{
  "n_kv_head": 8,
  "norm_place": "pre",
  "positions": "rope",
  "rope_base": 1000000.0,
  "rope_fraction": 1.0,
  "qk_norm": false,
  "attn_scale": 0.177,
  "init": "normal",
  "optimizer": "adam_variant",
  "lr_head": 0.0115,
  "grad_clip": 1.0
}
MLP neurons of a small language model. Each row is named by its layer, matrix (gate and up: input weights) and neuron, and shows model dimensions 0-255. Each number is 128 + 24 x the weight over its row's rms, rounded and kept within 0 to 255. Numbers have three digits each. A neuron's up and down rows have the sign that makes its largest values positive.
After each neuron's rows, "fires after" lists the tokens most often just before its 100 highest values on Wikipedia text that the model never trained on.

L6.gate661:144172176157088094130106098148162144132076088111111120183102178162110109130115123124130121089086133134128149169090101139127132167161158104104129114127132129112122070134128136156090177141119166094146117116118151164123129126105117103148173125126114180129176138124119168169124149125144075131117111159098086153132095149139119108172150123129118134151098106133151135143137175138128130119143099121105139088096107142128147154122103112113125131151092150076115088136128128130078149138150115102124085168135161164086138135136106161118156124095136178110117128172133145111088150091138155136134142128114120125129103084129155131117104160078133128105113125106123124155092106158110101148112114128114144112155109113123129160128169163098128141137120132099114129160123154160119119131122129
L6.up661:133098116079099101128140130136125114105088100118127113110140103134138097100140150140119116112107124117063113113130142108145126107135093101100143109115181101170128118131135148154140122098124092109137109136147123171099145156121162114161110120113135102086134086082093103124112148120104162132165088128099103123135160116118122130130146118116113099140115160085128155142108111150125147167122138131150072128135121141153157129124106166126110075100129097136136111096089120148063184119124111106082165117151149100123141114132099089152093095096127097149111139082106148150096089103135105119132076118109138137169132104185176109137080115138150104097133160127110108111096151069143122141138101114134157144134132127135150111154122165117107175145112138092160148140145149108131124122113117
fires after: " ", " +"

L11.gate22:101130117093145113179085136130147113108144164113138126129167214097145155143104138173170142130148087122091111120133109112133122134141094088129157130162096146149162092125035136120129140141106133119116084145135080102128123139128136117101153112115114130119070166128110175125130113142165115140136130121102141105154091124123066117148140157155150106153132120092144113119101153180138124079134105144085109155146107142088180132157123112096089098137103143114129148135120148119110112114137138144140136129130159117085117156114092165133135151138118111120118120102081124124136139161132129164136073137127142147114126141125170117157087142127148099058121153097128167130132102115129102146145158132140126123117135128110090124147094119114159093099143125161130118117125136129122110119125115
L11.up22:158119139145171106152114155132121111089105085115111120189123188127127131097136125147129139163140111108165103105176126116126105117140130147161139092153132142107191159106124108118152148124130138166126121110136093124161101116117130160165155117161120110100140151120136123134150130104138135133084089120107154158157166125162156128096124129137155109093111133156148076138121130149148149116127118106121162102144131111159103099115129125119068140106115125112081145094150087149145158099135116098105070128192170119109132179118134121131127163129153132141180158115124154119135104132124127116123109130145116099139107079144124135116148119132158087099157167140161191123096121093149167114100155067113112113137135162137131152159085152103129133141090135133111135143132121150118121102098136
fires after: " G", " A", " g", "b", " F", "m"

L6.gate358:122128093097116112111186129152082131104162119150135123122111126121122114144119134093099129184105130086128142148134141098116152136087111129134149136131120113121093165142139089117135168102072068150122147161163122092149148153153141117132120141114167156136092084133092136121095112145105126153146162104129137135124152128106131168128142157127079143116107152081133125152110123156150182142109156124129142107124111106100149097129117134086128105057096147119147094128133112122126170121157140108103092141122108139109128146149111176160154118108117116144105094141091126090140157102144086125089124143121143142161184135138103121181097154119163119181086128099153149156133169180133137107120113173160130129126107132127116136084130137126141096155105147152102155103127129134141096125131125
L6.up358:087156078066098110135173125116141160092141133143167079087149148127133161131110129134139131125117063106174150103129164116145127146110129149143132088136147138119112097142123118169112133107191148119133124115129111116139098146127159091122073090138108122087115145166108151148155124128142139105091109103140116135143133101112139148102120138118149137084156125150149144181133075126127152172099123126153138074162117121123173166128114117123129115118127111103085123121161125135136115094098138125148101140132116086127144095152098129133144140107113124110131105143152143112121137135160155109111075090107148099128134135112155099134119121126146132102109128107182143115096136124108114083133114131090138100130116115119086129107101055140166185142166147127114077130141135142140084124123135
fires after: " re", " f", " res", "n", "port"

L3.gate245:150129132083135083140129147178094104096117131091087104113109108155069103106137131125132133126115152132105166157175138159104095141098089106063146146141142162146090140074099115140127174142116137141149114132132135094136146125087152139148151159066122094136129099129114075119117172135142127133147148106103143114124120137157149101125115126109124146150152117067135162133115120152135097134124141123165139145164134112137113124133148099143107174122155159135183152140147106121118135128120097119068122112130104115165132169184111112127161127125129112142129069120146095131124109124135095145143122126117105174140141116123176151111082132134154147132126160142103170135145163118187143132123106132139192130126119133143088103129146163136100104116089096117136120102127126107121116133133137
L3.up245:111108164140125134144157114112074103096163118167110122121126135133132130119167100070112135193092184129152152127154170157134158134111094106154129149110173112138109136116104174035095142133150124119165172124130129138136162121091113094135139134111135119130123130125124099142145145110142136148133115119133133085144125110097112113160133099135096178166095118125120121095137126150117136133176078117125160109102112102143160104132146091110135116143140098143152140074151094159153133170195154136098113094115118115123160117138118148144141115102111186090149160149098121134129132084150146116118112139111102096148123121089105151094145112135162119125135131136123123072125133140126132137087110164118131136152112114159106124111115123108162157139122111140089146136086130122120152129146156
fires after: ".", "1", " ", "ed"

L7.gate810:108129112132097142116162125113112137116152152136132122106122169104075116125138126102112120140163149132177140142126110114123126092162109093100174122131147121149172131119100118115150169135095113145123105110162123147121119140124144098095098139084185160150089131108160110136114162133129157147146059106142105113162167109112160105149112145184139115108112105106151088101108129111127093199130125123127140156093119154111158135122159133110136127144152165149138089129124114127127168110126121108171145127124150151108166160165096152090149127128119107109143098102146127150118127121111170170078106113150116146100065072108099140105096129131094143136164169137122126114159105087089152127142090133115135145125130127152139110172151144122139136168130121169130179155147129135104124115143131
L7.up810:131155139113134129118157120133133109141124092151088168129128129149120095107102154095150131137110109131161130069112163090105103120142131096125103143127148116076157145113112147123135114134134130100103115150122142129083088139144129133083133168150132141160116112114099144122169110102117122084091088184129125096157159169116104117159119117092100100124123128125096124153141111136103116120143124105084144126133087153125135118169113056091095161110076140145110096167158110068102119099132089167111115129141133121166133140126149141109102091153144129122085118129150157093120156131150142114096089121140142135084105110147140104101100130142123113129144128088120139125111139093116129129119149155131131164164074145108131118116123098124112118136149193128163119123115111154143094071174162
fires after: " (", "-", " \"", "o"

L7.gate891:162077114138101160133134165123121148179109143112123125075191210090094115136151127107126133167167149115141148146150105161095125092168115115127146109158110152123073098142125145128130135151094124140122100114123157085130108141085157117121108144161162116104140103125176141138098111140165122091121068113112117137137154135127116117115122116124136130138179075162128137108129149127153114114120158169121142103087093142101122124127161100150159139157207122113136120150140146113157109152112152105128155104134142127124086126098113141121144174119099127158129126129124120168128105151152151152100116125092156111124109105137145103126102141149131136117146113153119114095129149094125130129147122136141143159115105087181152164119138127103125131140157117089129103158118134088130104104175099
L7.up891:126138113132135163115090119145098133129106143175105147177135085107086143150135100124110124158095157139173125144148145133150132160127114139133123174113168148164093110112132167106101132130147113142141158102144124174158151092132133146164151135118168116148112106122112103145158182146158118190150157122137128176163146153116114133148130152140120105104110152096162147137191102109095121135119108156127116088152158117141161177128144106145122093095150166112144135148137122145116151099114099141151122129084092163133126088093142140124113102109144108152143134143129137152124152097104133115126114135110080151157139133130076098126091136100113138186118139116140132087157133140139120134116150129149083136118123100106120123146144093144122154202136163166133132116147141171082136126085128
fires after: " (", " \""

L5.gate918:108123097111110139138102136102153145132161160113119128132080134155112136085098135128136165134082119175110135120111132110124107132115121094122149123118118133081110129092142128116157141170128124151092080101065110131124126137137125119088124138162129133090134130116145117107123178124146138118131093130118100107092108102099156086106120116142166119111118150170125142099117131148113117152113140092138099138147127129136120147088139114118127095130159143137118181105151113128158127115165149162163146116151120140105181130112186158111122119136141133109128122140131117119126120122106155159101126104186111185165124091098121134122097141087124126109160143111121094145051114126140140085100128126143139135115142178114088140164088130167112143126136169099212165136130123104069108126116095
L5.up918:092138122107113133118144143138151142126131124110151102112077111146145116099140128120131159116119122115116150090167099095130127105122124083116128102144111145124101167122179089129134165185142129138113136088110124126121168132113111127090152116148116160130124116150124125091147141136105125141143065119154096093105116133115090159139127102100151085120148104149119162108182108135135138120119162109135163091176096146092114153103145096117140157138125133109161186105120131131162140099111181126144135104145111116113126136125150135127092102155158127087103139116079080108138137106138127160099126114133164133140167130129112128083165129131177135086094122123105122149071114120138169122106125100131156155094111162136127119153109120201125106112161137126171112106126151119076074151103120
fires after: "\n", ")\n"

L9.gate654:129158143139153160144155161107132144113174132117125183107155128124160072138122143126149113139118137118130119119136125182148128090128133145110130158097126101141134155143122107113171134115121164139164126147126136125166095135150140073168130113100127115135142094126122115159122113105114147193108111162072144158098106128120166093139107048165100160064173130078111144148130162130175140140094106135126117136134122103094132098118094142099147058153117156147147116096151130126118095134112134153091130093151146153151128138153126122155113107151140133106134148144155148140115135125157120160154132139141106115146123128082128155134126139108131130153107170165171138105056164138130122123125142112161148148148151102158140151135125156132186125126085106111124123118108152139129130138126103
L9.up654:185076155161123169137150100123103108089143130160134125117121088097167104136121102140149146111085128133093097141133130105114089109091135161119112086133156142144112127112153121139116100110099134136080151118133154106110150114144083147157153149120101143099088158121131125119143144124153136134133176144157108159138144153161120116127183162118124126114171154127133132102084099135090109146107095139139123122132161106136129118124160166186125138137149094096125139159079131106130165140116119177159115163100121144131122122164111102098132154131103163107133104144078122110151111090112142128194130166168153158116122108138106137136127162162148089155148092122089137126159113175135125093121145168108113130136123149133142147150159121134101135074147165123141117118131142103107104142097150
fires after: "ing", "ig", "en", "iv", "ran", " found"

L6.gate244:090119108134136117129138142151152096116105132079109135157132082117141134160141095133137109144126101118129176126113140162122135054099157083108138155147110131112160132123128111136177135147138104112113130137124150130142130124100142138108126120102091170122149082158132132169134174132096159134094166170092074134135116162151105098113100130109116162109162087112127134165136151130097129091094120121157089125125096143135110113114111137094110126139122152067126097154112149116119136125135091130091138123145148101166142152185104106129076117114128116148120094145138120121097148041089106099107139152114129117114113141153130115139118127084164142090093117163125088126091171093127120111121156139105138118108163109132138153160122111167140105130122089101163129102118127134127089121127146
L6.up244:132129154120142133131144150142160147114147095118109115129129102135098079118139121103132138148118113124138127133118177094121111098139142126136131141172156108118148165150107139119097162134126169102134131138095147135146125154113116123125140151130121115091102140063101121123129163092098118170134131124094130193106138144158136106123123172139149159129147093105151122150120144075129128148140146121166096099148154138147142123105104144100143084128190116155169117100156117125122159145211133134125112149185108102129152146120151072110126110126126117121100150111094178133103144140158073122122130121133208136126133096103135160115140107126155123101137152136083100162095145132138125177120093132133185118141108161154147140077080140103156123119107135115099128124142125096156129126110108
fires after: " ", " the"

L9.gate74:074128099129115111118098104126177080120106139167145189115128114125138129111166120083141155164104123135134161146144097160126133127162155098094165140197121127095141114103124107115136133139119090133122066119151105135147099139172106131104147136116116112138086202164149118097152149125143140166138114123123128057091158129117140114116157145082124095137126136136140102110103155153098114111101153110078108118126113121114136108113133098133083167109141138161113139128183121124124153112128132119115160108101131114135120098110099134190119127117121151140112120116106154177125148113162136129137135156102119120137148107131116148149118146108121143147143174140086178097116134144158119125126170130139100120132150124151138102126110127134116153119153119179111085139166173110148098159149109
L9.up74:155136112100117161160140095138119110132121133113107154104144123128167160139120106158167101140064117133129155106109100162156083131146104111166143108078122110097131104087113092109110125112110118131129080118140117148146095137167147097145129106145097146131101152073119104132145107140118180083116095155112107121107105098098084152118105132116135146181126108088160117166167125121147134101098161147123132159158121115108114152124186126118140135129082155145145099125141174126134154149165113116135116123132164127157154136141145141140138149140110141159137155151082130163121114092083106208123109137137162151136091115102138121088138141137088127133120119121143134146151100106126090088124141102090137121150153115145104078127108128129152146180141167131112139152136154094126102124131117
fires after: " p", " P", "p", "oc", " Sc", "P"

L7.gate714:144094170128124115151092116131113087120143098124140103121113103136128111104137113114069118160162159116144155088140083086128102178186135127108166102131127153153164110143112130162121103129107117111150108145169129127110117148116136082126119132117128156175145094099152152135114195125098134107131111114102120120134100142130156125095136122159125113163113095120140138145125139141143164142165193119134157121130113119102142129143137113120077104141155138145124121145127102101106158130108106163113121115155119123149124159166174164133156152124105153121110115155108132112113079103127137147107114139115108120185087116114134170105156096168091078116133140155127131109181112091142167160142087145088130113141115127141119109104103170163116130129063161111123144128131129140169125167118097
L7.up714:113141106141103155124110143084170141136165136154108139097187149134090111110107136049151125126149131091112137126151180148122140125116116135120169080132154128056090118079148110107092176108117124114131119153142114103170151131156127109114095134142147145136139131101146138133140136116128118124146158175116126143125150127128130133118133131124144082103145118057157103121148156103095142135103198131128112123104079143096170150105132073160109134111090106121121120155120134127088112138132109115124161142133110142140157149143145130114108150115116122151144141149148112148128101115143129106092109150141093143098139132129078132139161101157157142146189122140104080178110127102133130123148096132132129150113117127129160092125136186112137121173108113131152133147137146093111152119106079
fires after: " ", "ra", " m", " (", "ro"

L3.gate680:108075100129123152124098129142141083158111157157121155089116067148168120149107113171118129127144115138162133210122139135073151135099146101136101108160131114113150137147145130125177125121106103161131135143146128133121129121157170121148118162095156134105180124167124144101136122145149126119117181100144117120098110133106094120132099111105132100083136133122151067130110148136120141131103176119154125145125119119138094142120130146117098109093137095092120110080146108161120160115081146154136170164125170133123122149095135110111141141154180117144106096168150127097139146091132144112118132138150122131139146126116100124172119125068144110111131132133128117125137152145143136109178114108100161162109145091087113126165147108165120120165094159124118156116159117141134091169146150
L3.up680:108142159114138149117149154135156125136150143108090130108136159157104175105128129115100146128092153150111147163125100142175109165124117125125144183114189143130121111110134123094152109116183184099120116136126100130149135112080123136141139094131141139080145126082140132153140122111168111146141089100120137116172124131126121147133130132145194094090094114161106109180122122136135109131159071148170136122110123167121138138130098070118127138137164125082110160125128153145129131140171132114112143155105152140118138155124127155136105126100077180098130145099134148130134156171071139196136091102162121138139123125119115143066113122147113145137128154129111125132089088140094115143123073110156111141114131129161133112093122107124111129136129118149104104141110161155136141111151109
fires after: "2", " the"

L7.gate950:129109125123110115144134122104152072114148164097122136136143130135137133169168130077143138114178115102169120078143157175103118090133137142136112132101138134138116130119151131121132092135062133136160063098149141162119115133161126110158132132137181107144146111123117113161150138150107094132128106121116118128151130119154112132098094130117097127163105095153123130140108140103107148120142128102182096148095121113083148176141146160133135096121135131086170150176148098104104106125081174161105156132146098125120113157122136133109092133146165116171132137091087134159148140111124127105141117114090150151109150161150130109121125091113079155113140097138129132132142139104111126115115125129136114170177130143115134179150184159148087129136063127103151145133149121105106149135154095
L7.up950:116159142124118098128127113143112118133130158148121134074142147129154127117145143111095132143158083162174143124142098097147124090148114072159139109116126141133159150147123118081168162143169148129111151155123121102107165172164121141129109128113132156104147122153129161089154127121123131140113119129136145160115117125111119119161087151135113129127134113078141121084152119125092100120172102143121150143122115138138097105156104138115108119158154140120129126114106158115127115132134141117087112156153133090128097091170144114113096146120127123114116066134131181135103127160124122092151149121153136131110078087101100116137117130139147146089180155156104135151140128119153124157058137151090106109124103093138162151146149124104167171155103174157062129111104113141177112174176142
fires after: " ", "-", " (", " R"

L7.gate995:094119083149157139134144122121132104180130146131129118121086146141101134137136114169159115137117077134145184108139092191119131102144141152102126174125149123144143160150109120088088120128135144123112121157122139135137122100123145113103117144162149119131117130113157150095113080158134092100074122148115083149150140165087147153108126173116137166155119152135093144136122104110125126114089162149138101177169118136110134110159104082127125124075143181069139148144117128121087095129131152129121118093104068145139152143129139103133092127143186088156130123149126171136125119082122087086118150121125092162111070127126112147113136107067121096115139115146141100147154149151133138147137131098103106147152120130118141114146112143125172141160134122122127146142154158102126129113133130
L7.up995:138123104110116099101127163137120081138112139161126082127164107115140136119126129116172102123144151100099139102131126091145134123123140114123132100125135107125175161145121150134151138105085118131138085089107137172121152151148129193135140098076098181148108143126144116135057176128101144100159143118104131139142117176107130121117117136149096116098093134130142096104172132125129156140151126090148148134144100120133117132127143125171093140139146090132116136141141067170114140121113124158119125135150159104134121098153150118126111109113100135134134093101115158140105140105144099114097075174107125146134116098117097108135116193145138115114156136161130125152152120112089142118109158159119141095075164112134160125114145125136083118155189162157155178098106124120156179123144140
fires after: " (", " \"", "\n", " of", ".\n\n"

L9.gate726:122142109108135121136099101102098140137102117123092099077128136125098110139116138132137137073105117130141127106141104094125139115143129142137131174111136131112130139110084097176153089133114142116167175112149110126133130148118149146113118117127173136140153122135117114150138176142109151097085158088122074113104130094132101102134116128131146099131144095098110176155167123127175123127137081148168137151106103126137136150097125130098159128077098105118166121166125112093132127130165170120091145101170129114121163165109137096138144094119154111169130091142156102179135149135105168150093152101196102129121132169089112134171135117134158179111123162151142132143106134142136174132097112141178121145130165160119125147151137109099125128175154148098141111122143142136096111148113108
L9.up726:131161145101150122127091166115118103145152107112116165168124127164107095139148158143136124148135077149116182121147106167123121122152117114096115082129121122123108126156151127135086122131137136184111090113100129128113115135126109102166075109151096119085097095159120169103132122137150096150105092152145130161145129153142122116117147149111110160114135138112132118125117137165147166114130132111132111088122116136152137143154130148101150113093125129112134168064161154153112120096142130127117150163106110121170112147106122172092142174186127127067154166093149155122143141107133143078107123185071144116161114164113135149158097138133169173101147097116103099130128147127139129154120149131117134092097105157103123109144127109111137133136115119118099115145107133090114070133083134
fires after: " Ch", " ch", "e", " col", " Le", "em"

L6.gate20:135093126123124153149174130073107114096141111130127136149125152144138131163157157118107144150129124096120106091119119135144148128178097106139161109178130115155167109121139095116097120174090147153128122140108103134118177091135136130090136121130124123125129118069155094144139149140137108111128108128158127148102089101122137143137145108161138107079128129193132157068064169124112146107088156148110126107104112116110134162115148075139106113105122117162126140101150102115111134125134128113130152126168142168137124109145128165141110132118091140111128164118134158099109128139123132176154117138147102164150114064140107121167133108135122096179122143138140143109093155175113179155115111100133150090132153122158126145136057153111143120100129161106112148101108135148100104154120150
L6.up20:104136110128084136132109126115123123135141123120102141132134126079130142118115141155101124112116132092131149185093098118144122117057146105084134109095132145176158122125112139133151146088123130150160132119099092141142124116110124152132137134154149152080138140122126123089142085122156106105125135121122168154145134126110162199122116131112111123122133123108166096077141125127160119095130129128122129124162111124142155131146108116108155119185108138129082168121122175165107169107116078156155179131136115101093128141149145154141072152145107102157102068095123087145132148159127098133100140084152146073139137091106116139172141129080141124132104146126083133144094140122102142078100152101128114119140144092138111154158128171171146144160121121119152147134119152136122092155112129
fires after: " |", ",", " –", ")"

L6.gate492:130114105119099156137145113122147129081137154145127142180138138106118131110134139114153138129140169104130144197123098160147120150148125100160149095157101113161132179113142135124119131143119119110140137128078118132125172116147136167111119135159124122123148136123141087138132154148093142096183116098133171111132114126104153120139121124130127103055148151159123084146113149149114103146134200146132141126105132092135157158101123096142093129127151125168101139121127149165170118167126085177126177103152137149111097110117107151189152161149118133108156163132106138131142138170080139133080098102172150152128129124130126198159134137138126138146084125104161135139098104128112168114110129120100113137119108130149111106136131144173163119129126158140180133131119123131119088137137090
L6.up492:101118136163137193127155115128153131116089114112162129136134121143106114096188130148124139138159109154149167135146103139119121155168135113109126152172087115149124137115155109128122158126125134129143123138127093129089142097123134139121085181174150139136129126135131082153171154135116122111144105119147167113126122132088131149132122112139117120121129163127167130088134143137144084120122161136153099107106125135142191152109119110122119130088106120133128104122103176170147141128155078145109132079173106156112098113122132099121145167142128122173156149128149084098143192099121118149135108084133170140110129119103146143159131154147106154146156157095120083144075113135099186157125128108111105143098116143121113158102120110153163110134142164161171136098133081120104096151099117
fires after: "\n", ")", ")\n"

L6.gate610:092137061130166142099154133131140121143130136125120149117140105168114134105152161156112125142131101176194120122145143143133126100136150070112140132163124143101153135105103117101112183133131183152078108105142121164064110108123155134120099124157105154145125151129129110105124139136132159102148133097099156149104117093172116161128155158149100127063171145144142124082131151124120086141144127141122163142121113133147137144098114154114092134080120117137119134145152122129137172073091186151129134114152093106098111164109151121117132139129128136167146151099096156115104138155109151095095098097149131133153107146149137160142122120091111119145077095148128133157125175123097118129167111099119105147102127131106114175113102130111108145147147153136144112115136129098131122088149138
L6.up610:139131136147125114144102142101146091065091069109116116189147082132090112114193129157137162124117147150139155149155117119110118104107143137138131123155108139135103112097134121140130144113155139144119089110066127112133145150127125158107166155131113169155129123129160110150126184151123151156145091103091121084149136096140081086161145099109140131130132140100116086131141135111109150122119130121134108145151114133171146108134117150145130146134100117107142091084109132113175132116127141135150138146169148097107144142144094077110089118132124144133176152116156087129111146100120142159120097120181157163139101097115130154118119147160141123104143052105131123120095137085126141100124119162114154119156148106135132120126127087136150169140139111093149136103109079148145080137129129
fires after: "\n", ")\n", ")"

L7.gate741:148095132169113200090103126140133112137123156099135113083102139105110127143103100121153111105176132093139146118168112111130124123154147126134119162101121143145126122137117131136126162114073100148123108154106124153143103117128165114117103148125161126109115114100115120133108178141135168102127116112121097129157138145125161147129128154138136095191146094121132130116130132126117156122136203129154132156105109144088140121084115139161119115123156122093135150172152133127081158087079169185119134112135127117083153133170129131144097094153121117126116118158102157162115137165107130118096114157069110140182084114060111128107124109132080105100146179122138147131124136097081078145136112162129101132140094122126100128162152141128139137140113110137152128117147163114135146128125135
L7.up741:103118144150130110101144128139102145121140152139121097130105159099125123149126173125154108159159172162116119112196117140111153119176139073123132116084112129124149133134127137112146152143122057141152108101087123118137142127110127153115156175094146137139149096101114123127121154140148156172112151122163093125135179122090125102113112138201141083122101115155121165092158176096163176160117122141189130083141128174133129113122134130137074143109144125123100128137147154113106095133102075165161129151144147131147106131149142121165162142121152135141130164095093129095141129125132097132136138121165094127114139131114093102156107119140148130131092116118137125134117158112108111090096141143143121123135114128153154087109121149173124115141175172126146155096095137139146139116102157
fires after: " (", "b", " \""

L6.gate734:098165136145105094142118115152123104096109131112145113154103123144136154141129139148154115162164118116183118136137125089141148113113109085134133106127150144117111105159115085114135112114106124130122126126175150091126127135124157187084164105161107155161135118156142123116163140132154114144135112173134111147146147086160087126149092126072135145161150117114140149136148134181094093106107098119123172121122134108110107117139100127122113148131134125124153132119114146106140130103140112084096108142116131100159104134147154137155131090093154121114169116149146098126130125107131144121059147120084097169139148114165123083103088148137105122131107127162157082079099093159176097140120121141108142107107185151144163110145148065140108139140165134091120126104144138099157135128078155
L6.up734:094128132111134127099162119107140161116109116151111105142125108082142131127160126173141115099132128102143110094109167126119153083133148158197108144124109130117132110106123160160128119146139156127128115113135118166094135166093116160126144140131107153112119124112149146146114171116131147169119094137120132117130166128140144098116160136150107158093155126100164099149120080125129142092114131143178107160085049130115113140179139137115121164166122104142174138142123128108127091130137143045139118160142169132081110104137104145071145119125152147142116087155105092166110114142117137154148105156139142113096139096115145119143118102107119120120142119114149099119117123079109106105188151114083114108167125135128113105150189136128107154156124170139157144139117156123145157131117142
fires after: " |", "0", " –", "%", "9"

L6.gate374:132119099120121127129150060132074130115069140104125115160134097119145108111175117157142113107123102091164125129142125105120143151108121145100124136070133141114111098143145145113150070099100117137120114103151136099102112137092110167104129093143131121108140147140134136156109087133150090134096141140162110075149132144168149113117118109154154107117137159127121118164159111139091101098177079107162105140112133120129144093166139135100161134106112127113074118147162120135141138151108102135115141150115140119099151101163161137123121067078145117103131101131144128104101127188128101113120141128071125138149128124152135139085116100093144134098103141144131100113154096118095094138127165167127105136120183162150135126148147076150092138147118150110108131122119129133113091099105164
L6.up374:135102126124096161116122130122110122126134125149131060157154134110121101144169127134096139090143136122157115172128141145115131127164144123154146120082107129117141123120140172100137116119137076119135126134137104132085170141085125177149106139138114168124152145121171111114126129141161146133157109084129161110166146141106180109147141128125122118128145129113135133103138131071118087089165093137113104131099124141142154117139102133160090135165131109109125138122142154153152132146147064141122146108115156146066103139136161144090125113080130150115097170083147085131109129117126104119184131143138135100101117132107145185113069084092127144144143147150124132099127120114136129152139163137144133168115158157100135095178154127142107144164089134163179137113112146130126157128096089
fires after: "0", "%", " |", "9", "8", "2"

L6.gate1018:115173105133122149095175114130187144156120117057112177158081087141156135101138112122157124124121099147155117134082133144095141107131123121077119097185097125114125119121112112109149139153110152135122119135107111143104110083128157129108136164133125121112114112157102137097137168118100156121112095134143113115139148148142144090183131118112172106102119145138135140138141154129117095090130129160142096136129136142123150135141122085160119151160132149141113089123158153121137095134149137137161095106166172077089111129119127096082123114140130120137108140133113148106124141131100192138117106152170120136126100102114130145143096090122113099119083139099112100084124134097137157104128149146130144181116098139118103166114131131143106136178142140136149140106157135125088153068183127
L6.up1018:121118166142161123100130160150180160085132063118151113123132132121137120084160144116122123123086144139157071150112144105130123156147162141125131127155151127132099102118157086143159154152109126119119089113118115173077143121128146102148136119131082131108121200161135075151174126143080131150133134078134138107135120125144151102130142141157127092116126137130099101130156178142143112121124101108181129127137072154093171150111129120126107116074116136149114135063121101148117145095140138132123114120170150138157124149132149081163127137097167105092122159136132097142136100161142135129168101094117119122112108101107156177128149173148140141162143139150091138141113130130130144155135112084156130159128138129146108130135128114109126152116108090095145126139132131114095139161106103
fires after: "\n", ")\n", "A"

L11.gate862:122129133158071071124113133166132122134145114104122121101138132131137152131137100135110172132100144138126097106199105117128114119148133168131130138173110177121126136085142141154130123126101135114107125133135092126132126097125146155126166112095115103122090111161106108137097172148148114157155128105148192100131155150111136120156155128164146138112104193151147117143115174205100076136115120096121107114082154122127098139152109105144129168106159112145104141139183140138138100162128130104105141150167091099109133137128126146130120136181099152135099160123144130122112122116132122130121136121159146077142119158162128155131043123103160134095124138146151112144157126125134141074126134131123137119089101122110131141112103118145110083106150095119171117096132094139116142118109128
L11.up862:110082113141122174121131146156125152100127114114105138130157158109109128096149124146078116111118163121153102144137128096122154142165106120116162130162123119144129143101125123170101119106131103135084191114099140132094138091148131125153120126136134124101100165157144172113114078133136098105093138144109130163099166116143135111130115114096099106130156110167095159171131116178138142130115120081144122115112140093154130143105089144116116120149130119128102162105118158144145133119150130122103160120131103051137111109179121075112142121147110120123124155106117181091144130085152125151107127137135134087140129110124107085115134101186118137140102124114119123070057102128143123133146124103152163167117140118143126143155063169139110122109139124126120126136113065137157143141091129
fires after: " B", " T", " t", " In", " Se", " sc"

L13.gate740:089121120131135155134143175136133142066125140126102139166143170120113130128152126140165137134131123138142117120109112112112152139169117076145106170138145154140135126075173122109128149172178168124090133140118125104060143100131155122137162128092099165157143147157103107129120101143120116134102109161125199097105130137145136141121130118153157122147133146103123108079137127141144156138106142125110099127085107120115138123111145069127088125133119142193114113141140146121092111111139122113141101112123129160137109127137141112084134150131104122110102121152096136128128151082135084111120115128156096111129182120152146139158147109088109089100104167127120157121065079104111126143188159141119089124134123145131139086137127111104129128121158153137139072149154098146138152163165117
L13.up740:147084139146174143130115092152111130118128087120131135096157147089112120138124134127132088121137121115134173099150127105141153118132132134159134075152114167101163134098131148130125149140124108077107103154097135141121187112154131138161101125079110131142128133098167055126115103137140122107081084164106153149110151098138128091150126077114149101191149162128120139125135142165151182103131163119100145128104179115125127151122103111111096132131120144142136141098159126152095083104120112140129093111072152148126140104126101111129121128164126122127139115128111139110128166057134098164090142103144131098116147105141104115148098134073105115136110148144143140099123106113126152091107157154094122122140148126143073109125096166096124166129144123168110134125134116122150102143111129
fires after: " G", " T", "p", " t", " P", " g"

L5.gate719:122107114126116129121126083113150129152137101085105078199133124110129096154129191143182107153125170105132131099160159135118112147107122120096103144145100143131115135103107151140131165150119142185135118095140121154111104159143077173136100168114134108126121130149150084106177116133153138109166136113129134102108154139138149077089140174095125115134135160160141104113078111126117108127130105147165123123137113085116125138112148157129099125085085102127126072143149160129135117111155080163093147111160122124113174104134125131103093165106162106141125120142105128163122157149137143127140115169144145159136132078125139132107103117124104150107133123168141113147139118087138107155127161132138091134106155158150111150129147070178093152118126146100124126133157131093111117122118130
L5.up719:132154158136131129106127133151095117155130120082156124172185118142169128088161141086133136124085168119118106116101170137144105107143146125107127150131098113074090096119148157111105119135144158133168149065137121117130130153126098135115109115159104120127171082119132149139127136123150100158153174109154157110116121132151155127148140155115115111121175162099131129101153134147098130148177078126149146098129096163119151126102137168111170111128160121113108128122183166178135165146173110119146102108090160161116125106129095133139150157099153140124134123110124151158087170094191131143101115169101168155115114149099149171099128099121141145099141125151126103133126133157126121159146176150115119123104128131166116145149134139134172137147123143141134099149116121138128152127099134
fires after: "%", " |", ".", "2", "9", " "